From a checkpoint of a small transformer trained on Wikipedia.
Architecture: LayerNorm before each block, learned positions, biases, tied embeddings.
Training: a variant of Muon for these matrices, 13126 steps.
MLP neurons of a small language model. Each row is named by its layer, matrix (up: input weights; down: output weights) and neuron, and shows model dimensions 0-127. Each number is 128 + 24 x the weight over its row's rms, rounded and kept within 0 to 255. Numbers have three digits each.
A block is one neuron, or neurons of one layer that tend to fire together. Before each block is what it responds to, as a language model described it from the Wikipedia text at the highest values.

Determiner after verb/preposition
L9.up68:149135114158074077099135111117106149103150111164134117111086142145113057097172119099128135122100120107140142089129124160139126165156138120153153122135105070170102134106131123190144174143088148168124146124162111153147146098104146080139148168192118087113134112088094118093156129142152170120144125140151115121157153115171110130135129138112160153139170117139080072125115125155114141093117
L9.down68:086119108066128130134134081148124152167114166098145120173146126130153126137145158137134133140156119144156104128104111122111126104111112174130119143109150136128129111122092121120154078092159104107088126127132167134135125150152158127131162118099122122143118121122134152168135144114139119138110122127107133107116121164104115159120085133180125114125099100162113156111087132142095116107064
L9.up187:102112150098088111129155115119089129137167087117151149106145148149129113104116149114115162140098133121137136127145150091149176112142140137156139110119141125145125127066109125166120162161128131122167128171123098140182161104148142131113150164134163139119126139115121140118131111158149083148171127114110168169172089122098135136119077145102158144132088169101099160148148115134125172100124
L9.down187:138160109161126160134147110140119131117100117115113112137127109123105114153115153104157139187142139136109176143101085150106122136136158135115059143127115129175077115147158122091104130117120109105145099119133120117137085136121123120103149103170066152160104111156119147175120164132133141162137109127107098090081131152178109124150158087106146116122149119119123139153096138171148110140141
L9.up436:084111126113123095125140146129116122129161105126130134084183122098132137115114099108134117147071112096127122172116137103148164146103131140143128111179147124135134102126109081142141134090125141153162085128135145070178126128103146116144123165118123094132139117144149143140092145111108101146145117118135169116126147115089123111156132146106135153130121143150128193145134131150128130125102
L9.down436:123116124131132133152139133150113139194122119107078107153121098114145153157139161131147172155109145095124124125127154083168103134173106153126141102117117121176107120149113131112171107138134119136158105155160143130118113137145159109097137142139155142109089098135135135131129144135137187186136117087128104162143094106079135124134098122108114103122139138142155139104153149171118082104099
L9.up813:159151101150151171127150137149142107129109126083123138125098158072134130139143138147139152133102117156127162148143140106106135166136085140098119136117172098136120125135090130128137116107137130099173131141105146151143132134126149104134109140114115182129105108170118124095173167141087145099108158113092110111132133144114159085158109127140119157113112148130108130123120110122138097083147
L9.down813:109115151137098141118102140103156109109137143107104143115168118160186089145153113123113102138202115167135136096133097142135128097076148116165129095135114097113152117107149105145118125105098136153129138096126136124118173115132105164162128117143111125109119113132108145128066151136162116145115107135149139118148094095144131157122178118150157093149172131119175152099131072129165160182151

Mid-word continuation pieces
L3.up418:125142139136101127118083100088148149119117156177132137158102123137130118112129113139088136127115108148128149131103116095117169152124135144110125087115121100149107133154101123128131088056096168176142126116148125162103126111123147204155085162161159113147144149122136134123169157144120139171142143098111087105145129069129125105115129127115120107112151084118140149114121135110124126138140
L3.down418:151136122142104100119141151146138174111114139118148093150101159120174107107151102100125192122153137124166090157115145073128092145121162122155079160147111158133125148141125164156139065152129138129142145107079124115176168092133150155121122132148102115132112114112130119090150141122150137099122161158126080107126132094091144079165107100115151139096163139143159120128074136123116142137114

Mid-word fragments, especially "ar"
L5.up237:147168105164161137133116085130118119124143121161104123184149101133154109117137122127144125158148143101094135117127084155125146122139142161135099060120145116140108100100121105150117102087053117137139128101113107143214147157135142151171138094150131133095128151153133117121152119134166109097170087144150119086121120110170134132134107148089106127119124126157163130130097147109146149118150
L5.down237:107136127151117132144089172140162144139093136101125128159132110142110124116100143157066117094116143120120096129161129108110096121135156123136076126093128158137100135169122132122163168133099082097107141139140108145129152118126111127127126148166126098102109153101179076126149114124157133134112136161120135144103130085120116166098099124137106115077171128093129144102141137115127100115162
L5.up294:135164104146106129067140078096118146105109109142176118127128154103109128156117129144116137112140138123138163158118100098086120102139155180139140160141180118115117087098156104148110092142110101163146148092131121156166163117135176189122137112138116124128114124164118145146172106138151137108114154122119118107105110129116164103125087152093098119118125153088146160113123150100111107123139
L5.down294:112173112140108173101138145098126149156131128149104114099118112113150097109184151123142134127134118116135098127114111148130100110066164130122169139119071111137130140118109129106137102139099127138099162129111108099110156124133132158131115171142116122123102135140135128111132138098171136132118122147167086142146115154137157097164142138174089110121114096080142121143088137159085126149113
L5.up685:127137106154098104092124110128171137120105118138173105115181096126123133097153128109116137126165130089105146140073138107104101143097208129134103161118095121123092124117142133111140128134133133129151125098091102140141166130139124115153162136134131169102116086126115132105128150125131160138099121130139056100140117113083104105145129080115149105104118142133125142122106172129142160159120
L5.down685:169122108087146143107123108144140104116128121103150115156149128133115139134137165153160133161138113156131115097127120100139131107179156115121127115072128149135147154146086139136126165101157128164148149150147107155148140140140134128129115133131122089074170100146163111110118161136110128095147129154144131147101122139101157123099121137134190084145174103107179147095119118108144123120140
L5.up905:150117156124159156139125114149161124122083142134188133111180132144140140109114125101067167094150090111150144114122188137093161120118127126129147110143050139123106088102101157093137111110107114134114167114134136146157147123147123136144145139100126121092114160105144130105103122113085136119169134079133148092119110135171155153105084119104114118107156104091137147149118126156105134118147
L5.down905:145123114149192132153092084131099138113167142156125117140097134134133128124093133173136101103119132129139163130131138116117088121088152130114148111163086113182124157114166117128110138109088118130164113118127105131104128176132110126110126142119151116157087107119164070119104100108115167193135149157167079182106148148079087098125124120128115117106093177135131116136139136146110165115132

Digits inside years
L3.up689:153138133146095138136112149128125121140140159099134166080088117127151139162150137127116150109146168142132092117116166106165147124125133111130120131148135122217137123126144115116148133151105133113126154141092076142133120137099106127147105138133115116145094125134140127152162135108118141092137133160079141128134132128081126091129083146138141125152151112112123179090120108177117173116142
L3.down689:100126104125147129130130120155135122122140093149103134136129105085098067114125102085151145135138141121096174155152133125151110115159131123136144119082076131122072129113122151144124099160146091161143078136128165105141173123144124104060129169179140121122135103109177142152173108111139116197131095114112136127157135124147123113137085121140165142103102166102084110140142109143161128141100

Quantity/position after determiner
L5.up198:133162101143131096137166121124133139152134160124117083127129105155131096116146097143108090137110101134158131096113139099100123058153096140113116143107122139119129130126130112121104155142087097157183163124122161135143161113125125143112138119120145136135137134102115134151122147153093142138133149126167151146141131111117133169130118084073128131152155128108128169100109121152122122133144
L5.down198:137135148125157166125119085136074091145125092126127087100133143146112142112133144104139159133082136137089122126135165133075135170137149139096150153166158106141139119132095163140149154098137115132141198146088153120142138149145161123092095097105125133176134107152080131115100143112113167087125144119130115082169121162151161068125124094150113120121154145130133111172138115126136094136126
L5.up447:136139174108085159138113089122109116084109150087122148091160119114145075120153136145097147102125152109118084107098141103122145120138127132136106175110139155156133121142131110128107133139142138141198084112092136128151149155161114100136107131110175097138130121125084107099159126167085121128109163149145140140172132095136097112101101132112109122157152117119148162107120121165080131093122
L5.down447:128138158148115180111139108121102127133125115162115154122141081132141120093137128078176163132106113100114161101161117141127152129114135077121122143123143074139064128171094155136136125135136097125133064131106109112155093115108173144127083126128119131108137168118134124147125166125145136118109125134113138141103123163157100139152102144125182088141151154124130098139163118134171093121132
L5.up824:138121152143163176163104093114111162091135142105091110076104122137113120179128103094174104105154153117133123125119157111134137147099131157146117113133098131119145111133130084139167137137144150139126116137097160094079134096122110101127148112165142122118109073164145128116145148138158139138130160118118163123148169151155087157161114135128128093113096118153136129142117126143118141118159
L5.down824:106161147135118110140115165100118123141128103163150151166099140125144116098153153132096149173144109107119156083137088136133148131166155104096126155141129095185079108189130165101098113144120109125119137110130143115155092140140119122089109164115148148116135118137119123126139130135126125135099141155121105162103082091149097155120116116109154129161150148125113098115110160129139091103136
L5.up883:145125144137075141159105139120120141143157131098167141129123142147153121143119105100124127091117148136123146148118106149137106121125142110138115155113129076133177147109145121126126105141135149097143155155116158132158080111092108126098126138149111121112097113168087118147100187106169072116146122129130099119149127142161127124117082176150106176102105144158162163111143102149102122162106
L5.down883:167095104161121135146126131143139185179158118127113101146132061131106140159137170096142170144102151137117084134113157099095133136112142095120121149153137094117095098112112094170123110117132144124160108160123169133124107134160148106138158123134119160093126096142094156133166116106125122132145123145151129129109074135152106133161155107115134111181133161123131175133107141109140146092104

Mid-word fragment tokens
L9.up120:138127121140126117129121105130112127133126122109133126133115132139148131121121160150113094151157150140087115136149134152144137146138148140110034104139146122165148077119143102136161158172116124128105146142100127146098125138074087138106121105077127112093136125170102127158154163170121157117123126123128119142120130102135088108105119159136129152113169123181179127137140145110160144120144
L9.down120:106111139099110076135121153133121160149093152101089099100169147078121134110157077095097134123137134055176129120141157092136088110129170103134122105126129132105138140124126131122144092123106130105127145114142133139138141152153080148166133137087161124161127181130070129120145122130110117161100128143115138122136133154116163135123116100139089147157115115128144169135120138154088119116132
L9.up257:169126117122160133150121163152157094154113140108109126178129110138127110133074126136139126125165145127130119126117132112122154105134124100147141148094125153114115101127135151130139128130092164142097105103098112124123095134117176165145096139132157158129125137142076116123123123139150090099117092162099130130127125152098141093127193141115184105138140132124137137091104151151129139139092
L9.down257:124124174131090120121160102142094150110132120133103155112162124101135132129097131111117113137113131121132138077150207153137170164093120116132117139147116083128139107130120109134144116132114105133106100093149119130105153129091152135090116123118139134131159112099150126149113150117138166127105144127151149124114151137142129143082043124126101087126072128151148159138128152085138115075151
L9.up342:159104123132138129128121149138126123195130145159091144134108080111160145154127144136119134099117156127128141111168108101074157179161158148136125101176154105158145146105121146128139143156102170142100077157126084120176168123141129112146168136128128140113121117105096124137110153162135136072108134114131093067124158116083141138115119102136143181098157162128166159147122157111122111130128
L9.down342:143090160129115111096141105115095146147123125120134102164091160129140148125134126100134112115103098150143133131143110147105111134124146137154136159096135146139098152164118099148116180117123192119129102131135121069132157176116127132129057153176128156095122146098129108150143143127136128106147122130135116126113158134107113124119121137148102159130136113100104173110089142086071111164144
L9.up596:125161124097133143112144178174186107135110161126164115165140101114164097105092109133109135111116137105139111134157150122108115121177105126111097107115121084102123154108164091108139107096107089140099151102121092121156152162083146088156137131123095127089111072122087121125153100101094104093105147143113099168122118109130157128133153135090158127160104119189117112101153137126116157148141
L9.down596:127127146141145119121087177109100104121115116137152115112141095105126117107122105137108157086129131124114144112133119101174156111082117132134138156148154130109192095142140128100108149111156114107156126126102110105149166121118122105112153130170175137120126139142115128129145107129139109132117113148164077141172123135126110157122138128109123131146102087170165105134139149155159100119113